Weights of a small transformer language model: RMSNorm after each block.
MLP neurons of a small language model. Each row is named by its layer, matrix (down: output weights) and neuron, and shows model dimensions 32-223. Each number is 128 + 24 x the weight over its row's rms, rounded and kept within 0 to 255. Numbers have three digits each.
Before each neuron's rows, "fires before" lists the tokens most often just after its 100 highest values on Wikipedia text that the model never trained on. A number after a token or word is its count.

fires before: "1" 10, "9" 10, "4 " 8, "1 " 8, "8" 8, "6 " 7
L5.down849:105123155126092128114165097160103139123123121134144123121158153108173168122108112117115099144186123140129180125140110085140190128107112141126105151149078150135104137159113090129180093106150149079120153097086124132115146086159149117176139103176107142143158087139093141126124140094077146100089121114119093111112121113127139130106134107117078115117133105104117111136162155138158140160126138155121099127134108168156149079131101152115111192119171153150116165130113102122126140130104115087136144142122145115134150130111160120138099132152131140091145121133173160158149141120125110157

fires before: " " 23, "\n" 21, "\n\n" 12, "3" 7, "1" 7, "8" 6
L11.down552:106139103127151122117127135134177152123126138115114123136154118146164136102125143121118122123102148130118122161116000133082128124157089107171136096146126120127111159128155175091162155124122121150115145134111140124129101148128127143097096123128133145132162137139145134141184115117129085127103117121160154153111163146075140114152140114124105137117113106150113135101137133113125129111166123136113143127149127147116111097141122148148080097158147138133198126122111140121206100116109153155103144160140130173091135168137131096108114154118114054130105130082116128115130143154131098106

fires before: " " 31, "C" 6, "R" 6, "H" 5, "F" 5, "E" 5
L2.down48:133135138126130125138104108146234118169134131139105122121123147149118138122107114119119129137110138141113132135122026238124140118147109137123147132112135122109130128148111114136132136138151151139131127116118139152133134157120128166118139125141120193127121132111130113116152129118142118151138139118139139179124125151135120123108125120132137144117106130125129137131140137115155122084104178098130122109118133116145148125094122131145131109138143145147141132149067109128137125117140134084145119117195144129133122141172130123128131148135124109103131112154123133112089155104164117139

fires before: "ter " 16, " " 15, "f" 12, "t" 7, "g" 5
L5.down407:123125118125130134114136119123133143130136131147125031119136141127127123123128117129127137116134124119133129133125150106128148136129128149111123159134130129098130128117136133140142130119125149087131115125130116127117115121255125047130139144255121144125122114130136144131110149130128110109114100131105121113125125113134149132126131129146129141126128132088153123134111073128129127147133135233120139124086132133105129113136131108132121153114255132128146129126138125124181120110126126159148123134101132128134123127109122134109134145123125134125133112116126123114134116132110123112

fires before: " " 31, "0" 14, "3" 8, "1" 8, "2" 7, "9" 6
L5.down114:123146127143130116143167094110139162118098152115130073108173111094144132179122167133136127128134133111145141152123126154113115114138112132143110156136120136113125139149129133107145140118085125064135119119120141119141114124255137070152116150237114124118110104105144145124089127129141154111148117116131115109159119123142100134149086107126114114096128111131153129092123075112109117136128119190138122148096121128101139115117080104141104133122234146118097106122141126143206117124119126141156140129108150126141165133135131130128137156132114127163136118128129135101124122136107121130

fires before: "|---|---" 43, "|" 16, "|---" 14, "P" 4
L3.down61:137137116147146128082131082111184142146146129138077101065122176142125149116149129081125139108160176141154137140117118158128152119140132111111133117137174104103141063132085117161129093105121127119132135138107080127136144142172126147097169125139141159123111177151147159103090108112120144130135109105144137100104134137128174125138128157137147122149142137141137067133172119100120129181179201136108142119134135126121151125194135109117134135148151144127122109136118107141131145110143159061104110090131100127107117099110129148038126149129112171122157138148145124123112126144119143171

fires before: " " 37, "H" 8, "C" 7, "E" 6, "R" 6, "S" 5
L8.down541:145160134126074147153144078082087112134134166114148111088102128126134128075107154110060129127115162119079102111142185119121121125116153119123135132148112130116120132136139128151096148123105145160123112164125099109125134143101143109090117192123112087163127105126123130128146160134129155157138116149111146102099149135135144138131133167133102121140130145112150125129132090177134136123111135106166121111119148162132129129144143148121132113131095149116126114162157117156149131160142144114154116113124072146119160141142143149099146127126142086115149171155133155148123112119129103148

fires before: " " 69, ")" 5, "s " 4
L8.down662:147102139143178114101118086134187101136153089125137131144104098169129135159167148089140136152111105161105164116139087173125123147118128115124120139120137130106158176123074126110132107107145183110110093127130112128130121078200142140100109098130122086078137116126125138168115113128142103111136106089102139138124120146130135100086145124143137127111137175086122159162103138128157136160136121103097203128106132135135172129113115120094150103114123133140112153128116082135096137104162114145105118102151128140146133138132123063180106119105128117175166113134149144179122129133132123178

fires before: "0" 20, "1" 12, "2" 10, "|---|---" 10, "3" 9, "6" 6
L2.down770:126119129172107137127176142101184115114124151134135133099111129083122152115119094109126097162098108127151130130140058193101116107114168125097129124140133090113162133123141088116105132150101122142136146111098111122110146107137111156102151136085131172135119137121116116166102126099135109097134123131134141170150109105125133113117120132108165089146121141086143073097143133107126145121103161139148149130094141117129110132127097163094161140114115102107139123134069167140123046111110144112135110106141139143123091139120123094073124101134122121139141116145141135123119116086142170136

fires before: "|---|---" 30, "|---" 10, "|" 10, "1" 7, "2" 5
L3.down746:132132143125119153118126073109208133171126131136149156119151144121142150130113136099154109128164127133136126106129061187129146141153130138171146114132145134107169082154101106080111147155103112159141105137135113140114164119119112129116203114138157133128116131176172094109066106131127121103131140108113097113115160126104144142144151121123079140131142130102114099135134160086153101155132199164126139134113120144090139101130133084139177141125119125131131132116095120133144157120144124086117140096156123146124118128125135111090127126115169142116163122114116134130081134148104093187

fires before: " " 83, ")" 6, "{" 4
L5.down377:134132129160134100127130101129161151132101152133110092131110166097131130122118125105143125093111144160121167080130110149141154117111115130123114165132136134122128146115140122115113097090114164075132115111128152118089144109240119084080140107215144140148098152097130097154070144122127114095134067139150169116151137119134162130107117145126093153105155130118094111117124112142159130110142125206101109135129120123074125112115120138140124142114215123122115137096109121140156089131149144142128167108095125123132120129142151112106140136140105117138113114108144147178143118124104150114

fires before: "0" 34, "5" 13, "4" 12, "3" 10, "1" 9, "2" 8
L2.down600:131113137115130143126133141140227125140125137123118159125126115122117125137130135120134114128132119142105128095144040224110127118117114117110132131118129112143163117156116134150132124113129142126108107111124111130141120128122129164124127112103131198134120134148138161135136133115130130124144140114121143164136118122165107138150145142104156118127165180144100128121133140111111133076084189120117127102124132109145117130068123122110149121135148122115120140130087154138124111148113140131122106130161137093134137138148147126106131127133148114125134136142127090158065156115111132120

fires before: " " 19, "ly " 17, "li" 7, "n" 7, "8 " 5, "3 " 4
L5.down71:152134133145110148156126091136148161126139192141146067142127111106145108149111107122134119157126148124147129114129124145123132130144114111100151125083124110146122156135103137123135117134134119077101105135099148148141117142223143073145140138245134147114151096137121171139124128150138155134123138095106127151168133118150173122116116130147141122100133115119146162131105071155129103105070152212152104160092144154127132125136129122123098134139231146149156110115149115129200125145134141132129138135144162105109145137158137112074127135144115145099123122158117142120135107134126148142

fires before: "0" 27, "5" 13, "4" 10, "2" 10, "1" 9, "3" 9
L5.down667:133136119108124154108141106136145133139143132127143117101127123137106155130108109140113143138113122140139113161126147148127141124128108137115101132117105116110101123124104119149129147132131139146124134127140157098112154142254119065115136137217130137115111178109146184132118152095108128152147152117157166153130146124125142161121111128105113114158166102106146123134151122083153128115134146215117107130098148146104139113137090117153159141136208121137109138122153071141187134126143152134127157091095117142144179111093129072138137102130139113110108135119125111121164131125107115078

fires before: " " 32, "C" 7, "R" 6, "H" 6, "N" 5, "P" 5
L2.down418:100123122137123152118142121104222121139129150123156102120122087124109140130127157136131103120129123134121141157133039216148136116127125131143140141147124108125136137117126129142124121122131130111124118135118104104114124131126141161125122145137120203097131125132124154139127138145158134120117139122088146163098131136135120140118121130139127147122117115102129135145131137162129124101067187145140114124153119148145150128092120150110150122142109121143135131154078128117120088141136127129113128146178126142144114122151133111114128144113156078141132133115125143115077118150107102134

fires before: "| " 21, "2" 8, "N" 8, "\\" 7, "19" 5, "k" 5
L2.down440:134128136138127142135112112126206132119135106122137146127126125146141149129125126163127143148122111144113102115144037230120132126128119126118134130136124131126116136134134130130129124120149123139139124144111118127131117130118126161130134125148113195110133148126128117127135123125147108118146116113132152199139112111124135117118131113152144132144111125122125138129140136122122113108063155141101118136131130127124128127069144109123118123122127115137119119128055136126118086126126147122126129126184132134141132123167136138104121132135111088142142146112134136131074147102147113137

fires before: "ti" 26, "d" 17, "3" 8, "\"" 7, "pl" 5, "g" 5
L6.down302:150135126162113151134128116072099150109139139155137110178129115171178123096117130120112168156120107125131134135119098135108114151189111095131123160128081107138143130099144161122140127108133136144141117126134177164177145160184142093128106134118115116120131140175162136111114114134121140098126111132110091123127110108149139124115123131173137133121147125147156126071105128137121110121116141147105152153129152137138124116147057152129122112106118104129139125168117106159140128129136171147120136144128088162136140139117145062063111130109138148148132107124150146131121201130111121105

fires before: "8" 21, "2" 10, "9" 9, "7" 9, "\\" 7, "k" 6
L5.down494:109140114162114162122145099121085143108144110184129107125152123084180129121065114124122108098133128153125167114129151149101140132123113105104085117151142139101136118126105114102157110174146116089138163175139134097095135118088130113170097092135084155133091108203133127123101165132166133104132105135142100105143125108155110153168142124101112150083180103081129117113176115128123097126123167134130107124137110123101147151131090151154152171146100131142155117147151156117096117147141092101134118123135145140123148119117138148154142110099094136118111134147164147143158178132107094133

fires before: "\n" 43, "\n\n" 22, "e" 8, "ur" 4
L8.down533:144126102133069150093162132133164125166126201093092114167122134107127152099144133154125151120162155142119098114139104137152134146145152152143123127149106078102136127107136135130151123100166118162125165119122115086141111143137105082110154162150144086131137110147146080111155153152108061130175173106108072110093135104100162093202141090130154149157107111137161113127156146115116129082129123118152123113129172120107145132135117122156123133125117142126148079115156109157138110119151129111131134096173171177122131161107141100116126095127111097137101122101109131183152123120164152120

fires before: " " 59, "0" 19, "0 " 7
L5.down109:120145115144115120153139090143139125132128154118099096154128146143134124115101083127150134145081119092160170133086110113138150144106158158122109186130127106105104176139104146118112114158120168119136138134088141101104124112212125072117105136208103105113117131152123141136111076147129117105127136120125149093147130143122121127093114110117090130083141134103150118135077108131110133117115136189135099134137132130090143131126146116113115142162201114123135130131143085122151106122083117126119130158146142111133179107105119103135110178110120090092148146147144085151131129112144147147

fires before: "|---|---" 28, "il" 18, "|---" 8, "|" 6
L5.down816:093135091140135144126120146103166129132105094122119168149173129169107139141092127135161152103090121092138112130078117146124132128138126099122094146102175110152138090112124120123128169126130123155140116142137150090100143171144048106138127151142083168139107143121143130122133135136102145126134166125133119132118135137148187124136153150137176143150129164131130130127151084107131106113146135118174108156177121114119105115118139135107125109125106138138119147146122141132151140125105091155152128134201159116134143107148143119165142117099167129090101176101086105164127135114137093118

fires before: " " 68, ")" 5
L5.down523:108102141133157110125136136114130157142156109133152069147051149127148127104138115127118122149183148129156126097100143138110135172106149129144156145120055142121106141141143142120140160117082092052138122128107119118138139106103067139145101086171154153134119113129144131101124107127146154110124095115125150127108137121137165137168092135108150140147117111105142112131127227127120112147089169121161123124078136120135198113148119147131139126135179110154134161103116146135034106103132112086083123122159117118128149163137106134097114130129143105128108147155108114105103127095143108124

fires before: "| " 58, "D" 6, "N" 5, "– " 4
L2.down155:120129127141135140124121111135204126129146118133131123130137145130137137133143117154147152133124147100113135118112019219122140122142124134145122141118136117144119119119163121139126127126126124123138128113133141125132130141130108165123145131132131193123118134125121141132126142134110125122130129152127145182147124139146135117126134130135146125124118123116131127135128135131130128081066145130137112130131138140131132137071140116121146122128115117135127123141106126134139109127130119123136123114182130132116103121160130130123136116140130087118119137104135134133078133113117160151

fires before: "ic" 16, "|" 13, "ed " 11, "ation " 5, "il" 5
L5.down312:100094129088135143113151097045157111113136122105155197106144119132156135124110104125124096160147107117165149101111113135065135142160123111118110095128162160105145106114128115084115160163128140104132132143108129116125148138135108128147173160142137101139103100140124147125091142107112108125128144119125135117109159123132170123125141127121165110116138119092124112148124145126143129140077137129109103072165130134189183168115120127125150110137091085130171123129136132126138171107121118187174151117148140118141127103112118108107159108128150125130109103131129106119159181182117114067

fires before: "\n" 14, " " 13, "m" 9, "s" 8, "t" 7
L8.down910:136151094122138122124142143128100146101117161062115137144156109131177100109107098112111145089146126131134067119093142128155129115116125103077126130111155129092175136135058161135063155120145112121151144088111136136099127103168128126133130104191154115134117123102101155113137129102125121130126138110100131134114086171112095117137163164101143150145163154098110149109128162123134110130052124087124131090142097103110145152118110146116135140099122094133118141118168096088114147136106147124153163098096151152150148126122110151110131114113121128118135132144095115122160119081138139171

fires before: " " 14, ", " 9, "3" 8, "1" 7, "0 " 7, "8" 7
L2.down452:111128131128126102136140140128151120117097057100092147055106136100117118150153117079150051106123139135137136116110166119133150114149087140139149122140137140134117143116141118127133108142108133112123114111122112142130141127127120092133116116134145071107126122110134117147141148138146126130116142123148063113119140112135106116109116110152153138124214125147144146150148115130148149180133208143121134115132136141148150133170120131128135125141179143139134124130165139134118192111118112085092152036091129150107112123099110137060141157138124195123124139143114147136158151125129149113

fires before: "| " 52, "N" 9, "19" 5, "P" 4
L2.down205:114117130120145144159120114130194144103134139131157124133101124102152144124138121157127134148120164152149150148109051231106118149148134130117103118126130134132118131136130160136137146107142123105140133152128127133115124129114149124138148143139107190127114116146141139132133128139124107135109136123108167160116131127138123143123150113160109130104101117140121121152144139124130113120063161134086129125122112136134150125050143125111130139144118140142116129122070126135122114123140158144127132142194113138113111127195123126109129146110132090120138147138155131128115142103118123122

fires before: "\n" 14, " " 12, "t " 11, "t" 7, "ts " 6
L8.down350:138106116124106129158162124084103129083133099106178133119139135097151128140061113132096109136156125121112115129145123125130105133160146137160131119122120117115119122196118112122161121106167132144146126138114149131148084178114144103133102133121122077057126118114095134189101145125123122148143118157123152127145187164121132131150156154150137075189123132120119164203131079139124133138142132129129124129121195159115117129113162157157109117101097128144106089169136162114147101123110131142077123148150131126105148144109091085168146133126116098139114137087135145107111135076107111145

fires before: "|---|---" 19, "0" 13, "3" 8, "|" 8, "1" 8
L2.down945:135130110133111137143132133108185100118118145097169097110115133107126203125150136087101101138138127146146074156109089180113129150122162147161151157124128139106122127094087131139125174153151117131146147144109118106126144097136109179137084165147143142107134105129144131119149135083138129158147159113100108144111121125107129129098121125117116111158171103100147143119131137130143154102073185139152122141143106119125150123125097153083127153126135103102115123140094142162093106127129140119102145081152083149111099140120123106053176142119138193120139129163152133125106124089161166156

fires before: " " 31, "ic" 8, "im" 7, "for" 5, "t" 4, "c" 4
L5.down725:108147115149126142135079124097175078140104144157117048135068126140102121098140115141152126114110091124110150105126109112130129115131142115108148133148091136150126105086138128141109131142097127108135147150145157168120137092033114177137099093108119100154073146127137139113135107156150161119138108108145092162106169118113167102120121124146154132130134153133139159142120141141108134133117146110129153091096096069150174118094126133115132128128185098107163150140118123150041108092103155105124122163140106117151128128159107132098138159137131137144137165143136116130103122115150136159

fires before: "0" 25, "5" 12, "3" 11, "2" 10, "4" 10, "1" 8
L2.down855:129124124139137145113112127127207119117127107130124144145134125115142116122125144137137133115115130107113111136124026238144137121140119121149118137101131141111121129105134126134130146119133123131129126141124140124122142128145119171124133135124126189139128104133129119125152129148109132134135125128137125175127123124125153120134121117141139134126130109141119141134147119133130132086091170135136120120133135132122119134070135127129122131127114114137114126107075146127125109114115115118132128103200132119135128124158129125119122133128123098111137126131115106119072123108122126139

fires before: " " 22, "s" 14, "c" 14, "el" 10, "or " 5
L8.down114:133088102125147094117148140153139133129114148133143144104139110146138120133137111084153144147122092139142159133122113142176164152109102096105146114106136145139153112096136118128110090098156150148136152165109124108139131132172113114142162126101104147183095167106120109114112150109131121136103153112137120121157076088115144114101100094152117119176093115116102153145142134104117113155124089140153162157113153082125134137119123139144159135119122121117103169119152120170147152112080153116099143140160090139133143180197150094113127123152116131172159141183123158093120153099141064111

fires before: "0" 27, "1" 13, "2" 10, "3" 9, "6" 7
L2.down703:139102151119128136125100116111236145130153142122149132151132131129130151116146107091132092129120167127121112138140040210133113146110144125119136129128135121133141103138097109116145135154127133120126137151148094125139156124125119163111113134114121195139139119121126117135110123101150141126114126125129137171118143124101136120129101139132114101135107142134117149131128115114121158093055209124131135124126128142128132150108119115117132138129126115099135131136061140116105076125102136116139113116202121117136133105177147128110129125136128161146117143143144109155070123095128126135

fires before: "\n\n" 70, "\" " 6, "\n" 5, "." 4, "\"" 4
L3.down589:127134129114134181135099144146129099128140136151143138134156081094120107101133128144131135141098130099100120111140147135110172148152158144124103162125153100134132122129108142128148140135209116164109132122130119120097099121158147122119093142096130131162093154128115118144088137134122054121143127115126138107159170143139133130137142108125067136190137125123147098122140101156137090140100155131132092146135191112099106102174109140149116124120091140095156090105121112176123122123151150143047167122166112129161117119097152143092142116147101107101157083119121110136138129118124135101

fires before: "|---|---" 39, "| " 22, "|---" 13, "|" 13
L2.down242:135150129131093174116134140108187119156094128139093083072111152099127112099098141137134112126124135105110129116163086130103104154115144134115133145125100149137145099133177101130099110125146142139140118152142123127105128131128121113107153092116180118077106129169153121155126191103085054121122151118083138157153150097120147091165154128137119095137084145151122151125131169115133144187195187140110172156102139138103118133069155141159108117133107132101126137150132146122098141109169162128131181139110145100149129124120132136146092117084113130102143153120156119117141145120122104151

fires before: "1 " 13, "1" 12, "2 " 10, "9" 6, "4 " 6, "6 " 6
L5.down289:154101148123111110127131088148145170145100133113110101129129140084178142146081123111142116147123151093169123107111107135146143170114119104135140125094070126184144149143129116128127087117112134113119135124112137146122095091157144170133120104149111135092159116144150109128137150149060144102138102107108104122101098150113117148099124130070095101102101106112112121125110144177146147083122125161107092136108126127114134133131119102127133128107133097162137173097117141170135160111122101121125181195146119112124109127097124139111100130133127125165158126161109171129166134073169111143

fires before: "|---|---" 40, "|" 15, "|---" 11, "the " 9, "N" 6
L2.down213:141147123105147141142136122133197117135142147136129138096127115144167151105122138143077049084143157186134142145142083205149170152129147111116115104148143141153141114160113138132094133136122115127146137107122127151138134121095112091148145143127148133113096120108117116109142169111146142160125151134112099127140111130101141146154181139120109098127154134141146116121153148121132097131091191174112133123134153127166148127119110141095128113127136127152107154105095141130145118129163128085174118100130107111139127139083126111037096148139121183141153163140122137115101142095127119124

fires before: " " 54, "\n\n" 33, "a" 4
L5.down52:137112144183135120124122092139161092109086097154164164137118112149101111097137148118133119150138145121147143103110026136100148162133103110122129156126143123114156149130113121143097100122163126112143126122104103134167120110150136160130147106140153157154117152080147111144094156147149129094132127105136139156122138131128151102106099070167162141135131120141128122125107109121136137096082110087132148113098118100130166121116120109115114098110119142153141197137135159110156134132105111103097144098106138176115117171171155109132121112105131132152157154164143129134136179169166099142

fires before: "===" 21, "==" 11, " " 10, "=" 7, "P" 6, "19" 5
L2.down403:113136122133139129118108097135223123126107146115128135137128122150168113117123129135157136148117115137099138115130052218128147151130135130123134125134137132116125115149111144133132112131145150114152118140127107131123137108139138162097141103159143184132115143119136148121155130121137107096125145101144138200138121126116123116131145120133121116112110133159150135124128141136124110105057169143130143132129098135102118149081124132141115145128128119123128135126069145114122076116137126129121124134175111172116117135176130127133156149120134091117142140116128119128069160123122120110

fires before: "2" 13, "3" 10, "1" 8, "201" 7, "9" 7, "0" 7
L2.down653:128132116128141116134116101132204149129136117105129123118130126122130143142137147129144127134115150127109124116143041201107109119143129135131126115124122116119125148130121144133131138133135123128121129121123130116143128134135152159145109128142117189111137125121135124130151127131152119131104133112134123190130133107115135149113115123133131113134158116121121133132123110133110154086048187117119160107131124112141128131060120118126127136118148128131134127133085120112125110135132143100119132109182138126117145127166128132136123104142124096120109137145131106132045148104134133121

fires before: " " 34, ") " 18, "S" 5, "A" 4
L11.down361:109151112103127134088126141112068120148142147097101141121113080137131116058134172127111104118103118130112077169094157126143105088157091153170150103140140107135085170121155182136119191167142119154140112166110114086119127157133116107121113156124169156121147135099191172108130162179115108123132122134165161104120180133175110122163142119131112156130139082145119131127123124117135152097141117133130132092138155102131096157095072112133133095131110102128132147125130119150148110153147126120145105147119108125116159104135097113099157142121157110165110157131094139109142137128125089117

fires before: "\n" 24, ". " 17, "\n\n" 7, "; " 5, "s " 5, "." 5
L11.down94:146105158096111168137126131167128141178124113142088188120158089121140143154153121131147140088134138136113090151140066134085132132121140080192087072140126162120150133155161147134123157141099119155181141141146111153120121091157139108138146118144119151103121102125148140116083158119111141157122123137088126087101113150127161118182161191149083105100140079100114117110185148119114130130133114133148139122121145117129045112152155122117100104069113135140148089140152117123153170102109140132142132130124130117164160141125140141108143127136113130103113137112144147108103129141113103128

fires before: "k" 20, "l" 20, "k " 16, "e " 8
L8.down98:122143123121133171150150103151088132143116147150183128109111111119123122140148126156125134123121123159168135124135105124153095133102096124136138132115149173133153092161152123129132151195096126158134112124107147150155145139090128122103095153082117116140097100152099112129132115104119122112159194140151108118154130133092159174133097151125124152149113120134113146180178087089126124132145067136148134140102105133145152115124198128082129127076109145150188107142082106138126116107094108123103167135167141110136106096136118140085111153079112170152121107124141145108095157150112123127

fires before: "===" 24, "=" 16, "==" 16, "P" 6, "N" 6, " " 5
L2.down577:120130127139133128126122152133231143124140142134131130115131146112103149115133118137127144129135142131152136127135035218134101130124147139124124110157117146133123147112142144124113130135148133108125112121122123125133126121138133172128118131114122185115108124109139122124148108131130126130141132129118157158124120115128120123124119141146139137137153119120141119128145134129122134107102168130127121142148117111122120119102149121149120120150112145114115146141063133146109105114127121092133123134201142135109132130160128133118124126139139108131128120101141136131075128136149123134

fires before: "0" 22, "1" 17, "8" 11, "2" 10, "3" 10, "6" 6
L2.down145:118123138130119138101117124098229132112113146142131115125116147130126082098113139086127092106127145152108128158130046219135123114126125124129112139099100108116126128093139140130128131143157165111125138094139122122131144161126130154123125126103148183171134104133120116116111131139123141131140144163151111149132139143124153128129116143109126152133142140124105152137136126138129132116089189127168148122116138126134127139114132118127100119117099117114133120112079146136117112145121127090131116122195142116114122138194138157082123128129148123101117104150129121130066092086110125138

fires before: "0" 24, "1" 11, "2" 9, "4" 8, "5" 8, "3" 7
L2.down166:128123131102121154118116112136245132112129136104131128130136113129134140129144135093128101115133145145125117131141032204162120126124112109144144128133123153111148115109095120120129165112125136115132131144163120114133128135110131158145134141144142170123137126127139125097127101123120136139110130133128139152122128114129117110164133137141119116129147137131125131135117167116121140097055193149147162139154137109131134127098125143122128133116119132118125141129057129124115120144135115085124127139187131112110148133139108140098097152105127088146132133136118139134069148110141099124

fires before: "|---|---" 34, "at" 16, "|" 14, "|---" 11, "J" 4
L6.down745:148094150112110139067128108109101171191125114148114119099133117119097112118113154117117088131128150166144171136127122176116171112148140134117147115113165112148173116085088110094125151124124148154114137166135092121136124163146111139151175136112117094160114092150081116135134125131125167129146116106129133117142085142086142176111068151086179141116127134094163128178147121097120109128146134141139085107110145135187149131116124164132145142090098134130119113096085131110131145135152175120155123103146137143140174124113103115106122163141119128104146101115141157124095131133130156093

fires before: " " 89, ")" 6
L5.down991:142155098166132134125136075111134138105126187162147072145138118154125104101140145115108095132097124137141158133134096162132164121136165106116129155100135122108114144088158117105099108110120129096117121123130138135167157156193182113112136126218141143129068119097139161155150148136155126129106158098171167099160128125123165095132138146141133091081136104104115095136103149129143144114070140210108145128117147107147134116123106141123129149151208125154111099104126097107194094130147117138133116107110143117136147120141131111090078131149120089107121133086145136164119118113099148121

fires before: "8" 23, "5" 12, "2" 9, "7" 9, "4" 7, "1" 7
L5.down474:110096140146146079072162132135148111110141163140096120101138148136116169121142063138133119155187168168131159177130136113108164111132162098126164161104131111133126122168122149137115144158125122079158142114152130144142133115161119118161120120157102150147145100129129100130096128112129116100079139140127099111134131106106154138134120148132134138101123119184135153126122120125153110098135151146163150171107136127094159116128125074172129128122193151150137144126100108157181098105122135142116124099157129142139112142117137092096126114167102162138182117155113131130115145159122177115

fires before: "4" 14, "5" 11, "2 " 10, "6" 8, "1 " 7, "1" 7
L3.down341:155100123110123118126149105117132136113123113144114110086134170109099169112125135096121098119179112184140131114122165119116213137149122154115139110131116150080152117163089116124134135120111143124109171115119117147135169142145122126113095141156115140151129135154141115129130141140103121126131135115127077141132101104163124146145135133122158103190160166126148052115150130134156107164143187104119076111108113089074146116149147144128145151126120110102128126115165119099085140077129113058120133077093106084128138154103127132125127095137126176143151144146166130137144130154138134124

fires before: "|---|---" 43, "|" 16, "|---" 14, "el " 6, "ed " 4
L5.down69:110169153075155119118159094109123147152137160122131126100150151147132153105145083073112107084145141088147133127105108174129136114141147167120143111118159093118140134145127140117150165124110091136147137109133126111141133170116134155102141141098119111149155124123110099115159100092121124142113135093108139124106132120117129143098105131160096108119112109081126099109159111133124141194137150099165114172150137149161122099158103200174095136115123149135116100133081134152131149132142157104120176153187121156152114086101102152104068120113129085149127121177144115117127161134171136112

fires before: "0" 20, "1" 17, "8" 11, "3" 10, "2" 10, "6" 7
L2.down607:078141117155102087137180154121184141117095081103156122106139129131161155145076118034128096094129133124125117124122090156130121109116129167140150132135165124106087102127097110129114124127110115100089139116137125125130139149098127125100121154129177143134147104105112108142142148145162147179142131144130122163151080178143100135145167164101136131123157116128106117149157142132127188120117183133170133120083124130112117143156090125151116124085122117123138112136126147147114113137137076086102118111164151107115141100150139124066159114146141121108109112151128111139097096147126105150

fires before: "t" 21, "ic" 15, "0" 8, "1" 4, "8" 4, "f" 4
L6.down817:128117076135112142139130141144131116131139117130128108135130131118085179146140082073131126138148104152111134163136061127100092124105122141052134140126115129125127118113134161149123149142134119148136138136132158129131142150138140102153093141139153133164155135151131141072117176123142148142107174127136124154132124142161113133141206127124130172143147139088170133122157131125133153088131117135156098146068158149122129144129101125149132162141179124118152125133103127171125123116147115121115135133124145164095112122113144061112121157166124090128132110086075124136140126096131194137

fires before: "\n\n" 29, " " 21, "1 " 7, "1" 6, "4 " 5
L5.down606:109101158072138110112172088087132139162126123154122114145140147170155159110097136107130118131110124116135119130122114137105118099099151160112119166103089118147136121146108131173128094134143101119146139101098160109113104125122148139132137117145086149097128151163139114120084122088109140125116139112140117102124135102136180120105134093154141105134079122110119099116146169148126103107116147135145122131111103141148169145158081104108082159120163078142184087126107129092096162139169109058099160123154137139101110099115139130103102123105139100171154129094135138181169125087142116130

fires before: " " 20, "S" 11, "C" 8, "I" 6, ", " 6, "L" 6
L6.down10:136153114123071163122123080143121127159147130135137133143130091124164148118134151158103144104134139148121133183160111168140105118186135108160131122170131108153111134142168129135146143160147168161159119097121096146141143141108111119159132163136116208109167059142143172087075109135130106121148121139163149144131139166139115118156156148152145154145125119108149120148103118128136127112126151165104124102121138144131121131154118124128091120105105097152162155133093131107129115076088166105101126171125119149104155126167138159121137140109109111124182174137197118132147119191108144117

fires before: "t" 17, "t " 16, "tion " 12, "et" 6, "al " 5, "ri" 4
L8.down421:140107116125134117140098099152120122130087128087151143146134113102092124124089137117100113146114144155135098090134110118120119106098097094125111083140141106122140108147181118131152173109101100127118127128072118088182117151111097121180131122130116106102072128088136125163133111114097099121153124144111116148178114114139146124113155165129096098121086127142136122145134101114101139152127129112123134121119137131118099128130153134144151112152134089109087157099109133102155136118124161119182121140196123115081127118093139132138157157145125143114138133131162152106126138102188164113

fires before: "\n" 13, "{" 13, "7" 11, "8" 11, " " 9, "\n\n" 5
L2.down384:155135120125163103142118136132132150114146096096114121087119125135147084118131119059121119136139126113108139133145164100124141116121139133124131163138125168121126130134095122132102132117117123145107132110117135097132104127123119086150141128082154060112118127135158140115166125112108138125129141105156096059123116124134129098106123102148138125165182118138151159140122124138116117217108180132171140133135140137151130141181113098142159118129135126142159120142206125140120160131130109110114135046147129111113137096106101144084134112131128170121144131132136121115166138160111148146

fires before: "\n" 47, "\n\n" 35, " " 5
L2.down734:105132129125108108166122129137149177100138099107135157086137122173128129129139146089169085125152147100130141129128150120129109134154084138133144174119141117135172134110087114135075146126196112131098163128110111108137144157141076065149136169168141124114128139140133121119150130129110141146166118136155122091084105158104125165168120108101137105160146124128128111121141125138100147163108192118144124155121160152127103151137094138129125141073152093057124125114187130117150143142136115110139089071130133149137153126114132122080094149151094154134095160125135111110154115133113122155

fires before: "|---|---" 42, " " 26, "|" 16, "|---" 14
L5.down308:170133128086190116119170118101167129110113144141132190109118105126157142127130139131114155140145130101161137122147094187114184152142119118107120181129148101193151139134133088078095100118169109170135101125091092130104145118155104097151114138136111122129132118117093101147133150138120138157143168131137086155150148157122156129133078141119147108147134110136125124115146163120130109106103163126131132132078135151156129120112120123136122139139075101132110087124115095161136112128145136122124142123115136145111137121127136143120075127120103126174145085088153121150141143050112145111